Part of a small language model's weights.
Size: 10 layers, width 512, 8 heads of 64, 41.1M parameters.
Architecture: learned positions, no biases in attention or MLP.
Training: 730M tokens, 6305 steps.
MLP neurons of a small language model. Each row is named by its layer, matrix (down: output weights) and neuron, and shows model dimensions 218-313. Each number is 128 + 24 x the weight over its row's rms, rounded and kept within 0 to 255. Numbers have three digits each.
A block is one neuron, or neurons of one layer that tend to fire together. Before each block is what it responds to, as a language model described it from the Wikipedia text at the highest values.

Pre-adjective slot in quotes. Function words just before a describing word or phrase, mostly in quoted opinions and reviews, such as most, is, as, and, 't.
L7.down58:130106127080087111104135147112119140132132143143110151132131131105169119107128141141126141143164153114121078099150142160147142140161144127147060164148088101137141143099134164177085113087125159106111134160116105112113183108108154203092122164162137136105126124137134123096135147138102105161
L7.down484:200096133156126096144115127173119174072164184155124146157123138181142125106116126167118140156105151139126120126115143131083092104119124077139148159166132113107114119158127159124104131108161160132119124098128119119129135098152137159126137130114153118106134065134173141159131105077118095172
L7.down830:108193194132123172104102124088131100105145169109123116134206150136148059144123101111106128105100133143162162156133124118139104142155122137136146149075163146143124102104128156130111141119131095103106139110147112109116129152168151123100146120133107160121127122128101108124119134114141143088
L7.down832:152133108112132080122118122121150143140153163144132112133083140130117136125174078176140146109131146099115094089137112152131135103158116110163124157100126084145140118163095070167117141125139110139102158105148119148121062129154114118161114121173131122122151165121118149154088109142169137139
L7.down1344:084136142124143143094106102165098142133195112172085150140089117137135129139125074127117112108119081130112155145134160067178106102091144120118154102119151153097138149132137134130137077146099126112088091125118128122110091130109154131132081122173141131109103142149155076127178146107159148139
L7.down1526:128124114105150122134152136142145091088156111046075106091142124140135156114155097114185147066108072090160176118130128126150134133109182130153102201039126154100109131138140158135126130108125132134088165123112129121165092190189131132132121108169103152111113156108180160141156096100136142125
L7.down1960:103131152176133125117127102150114119154116171155135098083108140136133106089147151126144084087121140134142143120154130087121112120116145139142092234084129141132148080150136154142108128116142117070122125117123081116127113139113119171154148133147147100106125113099091118133168143108157152132
L7.down1979:131089151099110170105115128135142177122106165114122163098149124137149113100123192157127101114142144105135136098105098137124108143148116109090106155108125109097138095122100118117132091128123099135107136148152106146102131146140133194114107152120071150080124116115148119110112092069087119183

Larger place names. Names of countries, states and provinces, mostly after a comma or "in"/"of" in location phrases, e.g. Pella, Iowa; Santiago, Chile.
L7.down63:110149118161106137109083133170163120115171140131161116141137122091133147114116111155118099113139132143139152099182144106139088145167084091119081095110105141136149130166123105110118151132096144173128126165127120127088116087118120078141135093136108107120140140127096151099163125141107150116
L7.down132:168114086135138098126093115122114110112128107156167085161181124132183129135100163103124144115122080120183112070161137115146103128099091128156113132112116146118139108098118187123102135088134160175149170130158141108128139126141088040131167127138114121145180146142123168142168195090087106109
L7.down204:110110095095123153123093153164168146140133111129135120078162148075120103117142098163162131083140108116145149093140136145078142156124106090122103072042148125126150171125155128156067143159127143115160104156119112100137115124127115174121134161120119117161152128094077099108105151138141134097
L7.down421:129116137101119147143160110153154127120152127095085132121155151071111136150136113110188136117123076093166154174102078132112150158090163102096177147096176096124161135108129088151115193124133130144075150115115127135107121150146152114176098149120134127120081159095111108132118191123148133129
L7.down767:149163128143128144115117093145098133107131135099128126146123065125137091149129150154129132157078106149167153159108089111118155112092109124120146058103110115131112112132134111135147129136123117145054175140101165150076065141178110103159145122056118118179163118124116127166114130127133151114
L7.down840:136147117134130107102143136152107137143190118132139169137104114135143168109165086132106110108118117127097085149141139145159139129109149098135131080107143142155109128117123132119126103130108146153147149132164121113134079121123130148130165168064126116162109134160097134087138125131111156115
L7.down850:089153101196055146136096091098118109136143131120113131127131113089136174142143123124098081141095156154140135058165142154111127173147126133131076189115119106146119189095099099129102133104114128091124130119135136133129107161105183167115108136165097158100146129162087140123119135113159116139
L7.down1586:154132137132115133147127149150152110118157108137139127156165149043110139121119119124136099126178113097126157113194147136091149148125113104119108225067177124130148146129114085159091147108110109145132114122155076079152109162143083114131118138132114153093089138096088135119150163134124102140

Place names. City and country names and their final word pieces, plus nationality adjectives, such as Paris, New York City, Bulgaria, Hungarian.
L5.down166:140090117143122102105124164136138123148129173140098097114125133115098118088120161110102114080116134108113120143171168134086118096142131114107141107062153108127118110125081128139107138111092087134144145125108078120143087156126119177155089112148109149148119142152165116131141117109113097108
L5.down355:119137093151154143143128149140146125124103112162110119123132133106102083050102184111088112066134166103107116100146107140148120067152119151123094104187114123129113125142129137102093129129146123134109131119171120115122135140136124164179112080121089090109125142125137105114141147146161086111

Season year-span endings. Second year after a dash in season spans like 2023–24 or 1992–93, often in football statistics tables; weaker on nouns like career, time.
L3.down20:162116127144124147103099126103144140113119125147121152098137129057130112101127146090122143140163144116130102104116123109151134113118122125090098144143139129155105169149113082154157136130137091162114134134114113124107127153133155136120146117125148137180145133096178135163144079111092146111
L3.down256:127131128135077121108150129104169103097130128113117120141133166129147152099103131125145116104104143112165131105171114133132151147118137120148155221117142134130130162103091088100139126090136116111124135112137098153123137096151093154142092132143132153122125147114143122103098080126123119170
L3.down833:155124112163096097114123130096180133144139174106137094146137096121117140122155112118185134104114112129132149150126094144139152137116109093129111134084126165071169129097170141164119119070130124118130065146123126134129134160120115200157152069094177113126119113137172133124143133028138119131
L3.down1348:133178154172114130137164194100163135108159139108120145119111139121147166129126152150105152127123118131132112143183096114107141126157145117103097110082138135139115126114133140153161107111141137141109107163175084145122104135147126158111129137154121140137102136106131100125140150074076107142

Table row-end cells. Cell boundaries in Wikipedia markdown tables, mainly the closing pipe and line break after a final numeric cell (e.g. 162 |, 3:39 |), also dashes and pluses inside records like 13–18 or 0+1.
L5.down185:118159087159124120096127145128142119116137072146175127116122147117159099141143142123134137146097155122135125114149149112129131143120149120143140079118142127114177153152197150147105121133130155107107131124130165155147117149092121121177154116138132133157187114129109131117100141152117097106
L5.down1837:117135107124139158102140165161119122132121104121140102136116174133156137140143163153101133101116139124131105111141146142089158178125156130104132073064180157152149112119129106100119130125090112115096115129121145103127144117144098206143146126114131139155143144141127088129157150111141090131

Determiners and quantity words. Determiners and quantifiers that point back to or distribute over something just mentioned, mostly "this", "each", "one", "both", "same", plus unit and table-header tokens such as mm, Apps, total.
L5.down482:186155136140057125130122137109131133109123088104114112171122120148147153091074108113134116115133145151101159114097138124126141116152094162150106008140092160117117145124140134123113098117140146139094158118134133124132155098117134189134095115140103154117142087117177111140149136125138075126
L5.down1340:090177115086075132135073146079105120140106101113125156151152128132168124147150144131119153141102122138120135106100114151154075096156099125131104101111074136152126144134135103111131155144141097099151138159112127156111118158094141116101146094139127147174152068139116135138149125141141151176

Place-name tokens. Names of states, countries and cities, often the second part of a place name or after a comma, such as "Pella, Iowa", "New Mexico", "University of Michigan".
L3.down440:109141112143071161103124109121094119119141082157106108106140130099120144099130121150121169152164132122122119101157129112156178130122192111154140161162113104098098122112172145141120139142161116104092102102118139152123141132098088105181132144085167077070137110131138119141142150112135117118
L3.down594:151144130151115169122141102088096129132130149118122116114118126095180144121146091146105148101139123121138105147110088143120153161126133122130096093158160110102128146126152121130130134105139174127112145124113132156155177145147043135149112163125104105138171101118171099106148088130114160118
L3.down1554:147107129194130088131078157159162160157122135143138143142106103148068112095141144149105158153138133123134133152107156140139103151162142152148135087102132136151134094100123114109081128142132181130083091101119153109106101186138115163154151097130119124134109115117164162145073118110131157161
L3.down1937:120136125133145166150112146168171122188124126092132107143139155079172156130114121138159154086159123119156148096116132127107135167138156123115139068147149140166106125074153113106099107117148159066167099092139151153156087176143137195128116095111117094144136141117137152108107144134133136136

Mid-word name fragments. Middle subword pieces inside proper names that were already seen earlier in the text, e.g. Ferencv-á-ros, Galatas-ar-ay, Sz-ina, Busch.
L3.down166:172168143096099103123095131161108112154200154111123120110086172125154140118130138108131134126105142103131135102131155135098109085097078096101113140138144125121164086155116133122171112148107110081162152103208157119128072101144166126138091135159159076114128121134116135139129182144066120140
L3.down531:127154153121161094122109150143115116126123109114146117092114104127126125132145108143108134164132147079115125135137097124084161144155105132137128050144116126104133133132167126111130128156117102142124098093140088127117088089129142178116131117130151143127106141102154117102113113123129100108
L3.down1030:148093178112138107141169148120144166143081107132126142151167092144127179135112150143118113123177131089161085133130107121129111120132142158110115132114122115125104149115097129134117112153147078126118139129116101139097145135114119111128143128147143162133122108098145107125081115091138128158
L3.down1791:127114161109119093124153152126138045116089092109135149139154099107124162106105158163118146110175148128137121151141085117145121128145128161094131167142102121110100156123093124118174114157168096158109144136107083157084126123106112081141135143147136140121096090123120112135121112079122139130

Late table column separators. The pipe separating cells near the end of a table row, e.g. after a total, Swing, or final value, in sports stats and election tables.
L5.down2:141099149089127175128167142104126145143133125144114100135142126112122140126130123125134117173151143122123137158082113133133154127137104110118110121146120103167116074111084126152143116130141135125126130086152125141072113111117100073148179148089096164136116144163146078110107131082146120158
L5.down328:121092175070110173148127116120108136132132130144103109119147095113106100145144116133136117132181125111132176151106135092140132131144116102102135165092102124125146102101097144131157146174155143126138125125161109121124138117117121113100136135112108128122129123174155090127127116108135124154

Repeated table-cell entries. Word pieces inside a name, date or field that repeats one just above it in tables and lists, e.g. Nacionalista, 11 August, the "- By decision" lines.
L7.down112:153130123154138159134124143091122179126121124128132143115123156144131078157153129136121106131111125088113080139124136095133136108207132093117134074038129130139105159125110107125134125090129153130122124147074128115156121141151152130130127135126155146092106156149128113150128143154116109135
L7.down507:113109097119156129115125092134117119131115138086104157135149098132135145149122126121180149144075127100129159118116136096127128124123120126168147007070106168141152113154159164092177116125139151126158128125089105163109076115110142090115106147146100128138118124086089147133101158121152195115
L7.down557:118159118112150135113122130159122075102166117114147154122126167120129168158139130172096100146114118102132113102127195139118143158099120115141144006072137154133138118151121153098098120118097118110146126107138090089140118124167123167150125144132151069136166121136108111129138167136141121092
L7.down706:098143091175135129146096134126147100108121136155136086162121106138136099113109127151118148126124146107147182112109148137117146102139124167167132029031132137111137154146112117133096132077146082098110125133112132143137125114152130121105128101114104138155156175095113155087138158102146136097
L7.down742:128178111109132124123135087139117153131124123118078144137123110168120157104165127162118139162117115090103104112126166104147111102120163137157114009133116116130131088134110162142134094168130145141139155114108156130136088126099136124113135154152160109098105124176087137155089127145079154137
L7.down1086:117138110129141138130130127115158161131143106101177130089125136127114139179145163169135127122140147076142097104109129093107134152125154125106131007032140088133112129160115121104088117134127123125153150130100101087095127136143145165168134157133159137095149121157142126163116146133146138135
L7.down1173:153132134119156113144146122103127111117114100115141109113136120151134136155132128112166126137134172143117089127110186154146093158097113143157133003163143118133126143142089105159074140105128157094169160137103136104152144103119109209155121130141135136106171101138132129142100133057150133126
L7.down1278:128134133100127138162097122115137164097175097143142188099126117115079136138100137120098087145135134138116151126151141092129117141106116101108128127151117078117149128147135111094108120127127120109151089117162125124132130086135196050170165135128164129113140124122097133126129109164146095160

Wikitable cell separators. Pipe separators starting a table cell right after a space, often where the cell is blank or its column is unlabeled, in track lists, election results and stat tables (| |).
L3.down172:074168105145122145103108136156122109098132176101125124117100136099133107110125082136116188144134131110171143127183148130104147099148151121113154086173133150096067131123165156136125164159129064129105135163133134110138130149124118002144120129081108125186127127105138174111121120124087118160
L3.down700:142127118137118126115166135119128132153125149091119110146118127132146133085101112144118120109126169129136084106108171143107167110133150094142098111107101114101131148115116119172062128149109130120128117148175120169076122114152155183143132132130112134153090177116136105129079127101104122135
L3.down1517:147101111127144143075103134121126120117122136112101153125118133077113130189140140141172119115167103140147125111123165080147101142174111102126112022174098111183133125141119115129119125122107154127170113137102120125171144148128138193126072116166162097140104134113128116174143130167099095111
L3.down2030:146143118125123128136129142141099108148140137101137124162127110122098097114138113107146110166145107130142128138134145115154129113111130130160127255151149112116119096152120140149128141130109128090134109093124133105155118134150138000141090176118136138129131155145138168121120117186100126099

Clause-subject pronouns in quotes. Subject pronouns starting a clause, mostly we/you in quoted speech (what we know, if you're); also infinitive to and first pieces of table titles/names.
L3.down424:115111122155116133085094093135123124117132126088143105149123168110149155145153123145157104137094112126109146049127136118111073123142085129105112099108110108137121105125166127162128153116126161137131128117172141098120107152131097127119090155104115097121133133145125128156114117091128131136
L3.down502:140109140136140105148118102190081153115125170096110097111119124152179118126140144133140114133169126137151147090145132107136146139145147148109110145149121062146108093119114098127135149105112137137110098071121136114127129140116171173136102143174093098131182133132144148107157124161154098143
L3.down1690:152154126141146114128125129128114142104118090138090081125117131095193136097141102089138139090136090129139141132108082113151160121127133111132098144147125121149116135124117123139120125118119141115110103142111131121139100165160123182139073123139132103119134134094174144116102101095113174124
L3.down1722:138112154102122136171135129096091124135091100154111124121129111026156158099128130116123102127142119139164127140120167129113111153119116175165122199076147130090073134125114131151116129096138145126150139123137125114147138157135086145124125106120118104170163130094135094097135104155145130156

Repeated-name word pieces. Word pieces at the start or middle of a name or term that already appeared earlier in the text, such as Ro-ch-ambeau, K-n-app, Over-w-atch, Peel.
L5.down1018:104108125152125110156132178135128107154145132140178092135136144085149123141108124098161086148132112115110130138123158129143110115133092131114143020174121117120132152119111123120096157117095144124176149130163101138105103146121150195110116154119106127172101162130105166122114142129138138109
L5.down1333:162088129126098124139124131119122109137132109170140125127107117135078069185123127114130080121119106134151110144106125114134115165116106137087127089185128142113145148124142113078094155136118151114120131156149116052103134128153135157132125106117147129131125133098123105118116123109145125100

Table cell separator after numbers. The pipe separating cells in markdown tables, mostly right after a numeric cell such as votes, percentages or stats, e.g. "84.3 |", "490 |".
L3.down512:150164153140069126134177117148127132133135148139111168100098115132123104105116117055132138075179126139179129161125159146102139145110064111111137058128159103127191126120091143128127146134179121105128114119145121148114128113130132033171111128146117125159132133120136123131105123168116117132
L3.down625:142156137091096103157102123122107129102127137120157106137120103113140103118142119102134158155136089129152079174082129155137141135113101128124128159118125113139137114106133103179130147160155154111149136151121122104136100121127132017163125152108110145145146138122134154130119118154132134108
L3.down1017:158107100133111114122122148116099130115147102113152144128127140106134110119174118079127140105126111119143119185107127147139102132154114123128114183123116083130133131131137125155113123142125127134144113113108114119110108139136153000174101147125116147183131156123139148173110113123134114078
L3.down1571:150131101135118106107129156128096129125153103124163122128119129108133105127157117075136123110131106112139111163117127144146111147155114108138112180124132099142143129122139147157112137146131121132143115123099120114126095143131147000185091150129118157170132154120142142134099130121129103068

Wikitable empty-cell pipes. Table pipe separators, mostly closing a blank cell in election-result rows like "Total votes", "Turnout", or header rows; also weakly mid-word fragments like ag, ug, Pot.
L5.down361:086107127177119133116130101157074148081160120115166128147110142142118097115113128133176163158128145124114113151081144121105089086142118160109145091072120103157119176121097153105142110126139143150147135108115104151116133097082140159151110107147112084083104123132094120097105152119088120130
L5.down529:054107166134135129078104111149115124094111107078134150113107112108125098087134132153155110100101099122102134111131128143138111124144119128118136039086148129129192140124128110188125147146159125160132155141160108111111123106097137148156111158155139161116147143135142116130092111126161112114

Career verbs and table headers. Fires on verbs for someone's job or activity in biographies (worked, working, playing, served, graduated) and on header cells in wiki tables (Party, Source, Title, Years).
L7.down50:124110150111121139101126141083085131151134168115111129119095178132125160139129108118133130153126092114134117165094131150130119118104121156158076086099091123111089146131125121113121114106126108172126141117140138109119153112125117137132068122133096150157112117164097141117132188092076095136
L7.down74:142100132132169078105155058146145147091117189089116145116156113157169142167164173128116096160169131143121124126109117109161142173105113154178150084126105072127138112072137099116124119138131160133163149114123132157121134111141114130120112100160120166136116160104135167108160129139126109160
L7.down275:159158165161153115121113141135147149127097115149136146154141116177141086152137158124103104155141101140122108091092141130143119113142144113099126065114111099158124118132085117127099187106149121104090135097073133108128113126126139119132157113123136077093109132126118133142129147125127106097
L7.down454:133144078139116112108106115140107167142139136171145117128125144122122139139145102101138114136100147120193083112136131139162180118112172102111139167096145132088130130083120108130120118117150125137106131105103126103067100130128139172134120122090148094175133139133161155177145084113112093099
L7.down469:137124105104125115092120109135185118156208149146073137132125094139156138128133128088101162142159094107137129089087138120135131126104118122106149084144076109108134104151150126089110126139111158155144142157119127125094123161158139105133120168094167130133131134133140175130117137130157138140
L7.down486:170114128142168181167100082120100134147143142126140153109117149125138111151128154091146116145177182134091140135135145148134132103143133117106151132148149155126160094120153073188124120105141176136064124105131123188106134120116145133135145101131141142124128192127067145139081147112122104125
L7.down891:157146206152128134102138159138167100158095123123132108157164134093145177117116119134180125139123128154095123147103101097114160142105126156129096103165124173121142140153144111074159143118105122156149132124080062141109110123129083102141142117123116149150129127075166096130105072136117126152
L7.down1041:108117138115104109082118117162126101118158131134136127069118108140097099088131155122118119101113140129108124127134137126140119121149132148137157098146176179148147133118092082162140121142104147126121130106106102122166128159113145132140127163154124131146144180166104137145136146097146148142

Year century digits. The first two digits of a four-digit year (19, 18, 20), usually right after a date, month, comma or parenthesis, as in 4 January 1920, (1993), March 29, 2016.
L5.down663:092145137105113143138131143145143113109151130127136113126174130142121115099138135144128073133102097087117119129159163117122138136172141116113136071141130159096145120110125140150103134122162137053153146098119145088167134116101124124145104115152154120140167117112117164091159108130112128118
L5.down941:110141133130126171109140126165121110120119139173158107089151118146136128136093155107139115124120083096150128103159124154126139134162110120105108077136108118080158142128113147157108112153146147134169116129109153103165140121108128105160078132148130142136134142116128120104118138148119128110

Closing token of quantities. The last token that completes a year range or measurement, such as the 94 of 1899–1994, wide in 1840mm wide, and kg or cm.
L7.down88:150113173160151126165107113140116110133121122155123147104112102112169129159109169124141149150132122131167129145133154140140126123136102131146117120131124143121104106133097138116126130078141142117155148168122134148124111129126118026129113098161113130092123094122085097142127125101100135116
L7.down759:114119139132135111140146082119075142053110146125136132133124091172164119111099110126120075109164119092119103094113145133124119131116125176133120139066118124109113131134157130139135105141128173159154099128125116091141103113124120171109130128149133099137126116131130096117117114114116156112
L7.down1060:170149167103118132128138134093147087159094158109116154095104144128142138123100133140169107108110131125141139110082129157143112104146121127117077138085120139119140146123116142076117115185103125158117154189142166129134130156152094151097150153138106134176107066082158104122102139078109171160
L7.down1089:104128151134160092114097126145102143134118112149137135179121113096133135131145105149132086126117125117132131122134173126163137114162112097104105151135109125109146128132128135122132124116103149103162110121126098106117116119152135034114109150148116123119132147128112131162144096151076136122
L7.down1587:154149170098149111126130165128106129142147146102055109151124188110133126147128134140134153143156103106138136121121114104093123111183142109118137118156152174105081136123135140153125110129143125101141147160139146094146144120081117069131125136150131145113125125143104097142136128107093108143
L7.down1720:106110133136082111156125117136103166120119098143152111110134119142159122106146134144130142104128107129131149153105111105117150107128141119157107102069123126164084194102075126146092128090120110109119144090167118092104100128128116171136104146084134142139159089109106138149120138096131178111
L7.down1930:154127153108081109110108180109146101131122098168113154114104123137129166082109097133159168132132121134147129140138113093125162115124118106136132093186130122164120174112138118129139104142112154132117143152133132128130107111166137122116103165128117117179138097114146132158144117075139152148
L7.down2021:111120103135106097106125169108091139178141100114154107119160145138109120108142165123170084128070149087118112128095135143140123140113170136174153114077116136135149151106130140135128139176130134145117158112101102113133097176129124146117144139141126132128169150113119102131128162134134136068

Last table cell. The token in the final cell of a markdown table row, just before the closing pipe, e.g. headers like Length, Ref, Pts, or empty cells.
L7.down214:147148103129163162160137164165104116115099138120148114105130131146152124117141124134131185142100137096123130128112140176140092160128128162131107083041144147093146106145117140142077108134112127165104144103129123090144138114151101183161114140096137179126124147151131115087118137132081170106
L7.down518:113124141096123083085126146095091149163136080127154088118174130142116149100127125131118140147150151097119065114093089130135143104132137159092134126112089156142114170160104140116109128107114156135126101119117081148129097150131141132110149110109102131128120124151148108152136108126153098139
L7.down993:099161126128156114126105143113125158164167125136114119137126086143169141131101115154149116125125118094151125127150112131144139163084144130125106119166132115078096111115165158117088155083067155106142127140119061060128131173121080065114101144089087123133142118112125157096105146117130152130
L7.down1011:154125115104166131122118152136161093124108163157146124144165183090169131140159121106133139112127112113103136137138108152143115074150132158116105071135155144076119145181125142069092139113051148161129093115131160110125111169127126179108109137120124114146116151144132143143147133130134130157
L7.down1204:103135098151101152139118109135122128127132105178160152134137134161139089156157122115108153113114109098113163133100100145122094126147080166096195039109143128115092146152097144088058157121099154146125122135153139113109141169146113162164127133130137180143147108103120140157108154123139085083
L7.down1505:143124141138124158139146153103107119113093117126182098125158157116129139065135089188129128103130111132119113141098104122152155099165130120099134066073114137152107134104126140132107130136122171155130111135173120104085205144119097174098156142119110116143141120109108130134142163102111106110
L7.down1785:153116132131122141113145125156106121135130136172130095101115125174128067139137117100139120106096116105107105148124077132124107151109133144145152097124173093126120125172153130112067162130109160149158128120128138149142110182129123152151113159138122146105111123109127109132089153137141145088
L7.down1945:142128111139122117122130120159128129154113126154156108157092179153151104132143140145164127115096127085142135142140090141132063131127141167132118021066142110132133122186096179117055167147112161155110135082107144118141115151130124148197127137111139166129126136116110178097130120118112124096

Un- prefix and openers. Word-initial pieces that open a longer word, chiefly the negating prefix un after an or his (unthinking, unstable, Untitled), plus === subheading markers and or, than, no.
L3.down192:108137134133115149130075135168130130138098127145148142109132098119141114118125148158103106114126141131148130124134112141088118116119153141102124146130131092099123109106122145192115144097136145153133122155124131127113114116117137125156137124130126115094165143148133121084141093101151134124
L3.down586:127105102118113133155149140120159108072108124123156120131144094112125119093100094097107103135147182125117110149102110128100107120097142176131105146112111154113176092091148163086109139109138167113119157132143127091093160152120128166133131133154149140120134102144118104125125119161142155155
L3.down1579:121126111114104148166115151156097136109086147087126135123154117097113138125136214116066087082121109136149123140114087138101101154096135125138144104148124101124097126161149120093123144118081116102140105104183093119111114149147080118156084123070048151136114112122138133141119152089156131110
L3.down1835:163138133131090115095117175119090120112103121130124172114161115104093129138145137093090124123143129123106118166117126150124144136107126142133107088121135136146146133147144116130127095093122131084145149161133094161149156146120138067137114132150119144141151080139083122087126145093138091120

Numbers in statistics tables. Number tokens and the spaces before them inside cells of flattened stat tables like football appearances/goals or league standings, e.g. "| 0 |", "; 0;", "18".
L3.down444:103129126132097098053118138102153132068159123102127126092155163099149135171111094184127144099173150148141130120122123123156120142137103128117124057110144085090147168140140178117121169128110119125095095142111117124107145162111128081128115131124124141134138114101121191087170127141105119115
L3.down553:103145111135092092137175130105125146126154120125105140144124120115115136132052123100117118102126121111111125194166138187083113120112105132122130089198130106107138169141128120163114197151132110102100099114144136111130094126107116145158133098147110147118134160099167151162081129148152135124
L3.down871:177111159133148139115098148141134127071126156091173136098127112109157121077146133096133103126095134135137156137059129070157087151109127142138157045120126108115094162136119170136132157137114150128155147097163131142096094143127104192091103142134151164132082134109098135139156115127161084092
L3.down1206:116139113107117109115143132109106132116149127105122131143119107100145106140028109132100135113134140111121113147116159143075146123114107119109124085185126127074138164147142105172119145142166130123112129126121102126128131117104108163145141099167115168142108112093131151181105142136168103113

Table cell separators. Pipe separators between cells in Markdown tables (election results, sports standings, track listings), especially the final cell of rows and header rows, e.g. Swing |, Length |.
L7.down784:162154114119144098151129138096099119118159086120148145133147122115158177113141114142150123139114176113099123135109118114135124120103115145148139161056112111090119102106121102166112142115126120097172142096129154105109116104145145115124134127160125083087128127116128139122153131135151094159
L7.down1000:118128110185124166098170143185131106147138149102112162138150118140143112116126105136102097130158131164094086129135076106154158123120097122132082079089114086139086088147126134152128165129126136123072152115095120168165122086124096041098153098119114153134152143104092112102158082136116119143
L7.down1123:115136122142124150149172159061104127113130146106118092102103134165150088110149128138130149140120163143116144120126072150148152131154109132148111136026119176125139114139142155125105140149136136102178115135090128108122167154103139192137121145110086123110106124115114096108125161101126139126
L7.down1250:128090152150103118119125156128161147127124120111120128113106163139139110135156121145118112140171047145142134105130094132122154160126127185073153137082088123132161117118118126107131129114096193098175134130125116054095110112133135234123155149143130099134161154112118148152146123166160187121
L7.down1260:127126107096175149139088144144145108128138068122112139175093114095147104133084143118115096162139149137111147158164128108138112108125122090148176068095092145093122137117120160124106151129142098101154135119114098145091163136124112060102118109139117124125131130128120135101105117108165095137
L7.down1519:149147123166139121115168116172131115116126101126133150102103140141129150105123110117140109097132149152124167137166099120174121107101132129122136056090139118136128137103116103147126189107084095135134134128174118124137121147146151165158113074137126112157144145139136122124132179090146122127
L7.down1846:102162133103105154118108165062134149113171114101131104148129107099151164111156114112122128163184162136117084135151099164143152153109115072142107121120119162147107094117153120138152127104151144145134117151112105182107132110091142000140101122122118120163141128124128093162118135126110113159
L7.down1932:120126132144158127142129129146132166105139127142121146098121076115160118127202111098082096169109128118141125187138088122139161156161124132115118149122179149113139093140175132144097130114122148133114147108130121161128112120092139033093111118093120102201111139114146093101106142136132124123

Table header column separators. Pipe separators between column names in the header row of Wikipedia tables, as in Year | Champion, Votes | %, Date | Visitor; occasionally stray words.
L5.down318:144141124079127124132125118086124139140124090174157140122138143157120164145100130109182132145133134143070133125090097201161143156111098106131120079131116131162124127104136142113124142126167125101126147068160152150110120129130105123157165123142084087121129139112156102134102114120110113107
L5.down1591:155122126112113144143148147179151133182101133117123097170114111117157130113133109085154130129145106126135170107118137099105121098127129154095097150088132089103110136141148092113126152101096120141158118124120094122125121125117133117148124096128131118125100119121100094142145098099171113134

Inside quotes and parentheses. Function words and punctuation in the middle of quoted speech or parenthetical asides, such as "we are all", "(an account that", "(Dept. of Education,".
L5.down79:113089137159142131123152108142115147106126135121137098124093115146161108128116104132118107156116140124127142128141064114156125145142138173120135190125135128098139122154151149097127156146153143133145116192126171107154138082153115157107152145098098143126115114126165138085089094129135121119
L5.down631:135136175144160120136109134118144133122115149128110087114121096124122131117136131152149124137103132117145129156123132115102135119152154110184173077137138108094136082143124112096089130148143097141130111125126121100175124112108089137120089105101080145135138087133151115157116131112128133100

Table row-start cells. The space opening the first cell of a new wiki table row right after the leading pipe, often before a year or rank number (| 2013, | 5); also odd word fragments.
L3.down73:127155108117144148137122142116159131109145097178115133115146167116130175109097141118099093136172115137117157099158127129135107125174076115123131105125127159150136093117091141140186121138096096068163130071092158165125122092130117101081111130137126125096123150117109122081143139171099117110
L3.down740:118105121067116140119115140141128101117115112149179140122122135114157139123131124100139147170119139124111093121159089140133111130112100101120161041138147117140133092152149141114147127154107165155117167096157120128151118127124116123145121115138119111115116133117115172149091104163109120085
L3.down1380:112177122112116155126099130112187116123111116132155126119120163092108135154103133148047116139109103134118132123102099104125131100131112092132108128104111173114089094076125129131168136168165102105135115125161129131122122114184125137136142077162144141132174123133161131109135136105149126142
L3.down1869:115126140149118141092099132112128140148171156091154170157127126106166151106100142081133138150137163140112196121114131122165104106136118107134131085103144110122126093140199098112160121160116106086123095115156151163146129084135112000121082110151105137120177171110142108106132134135099130100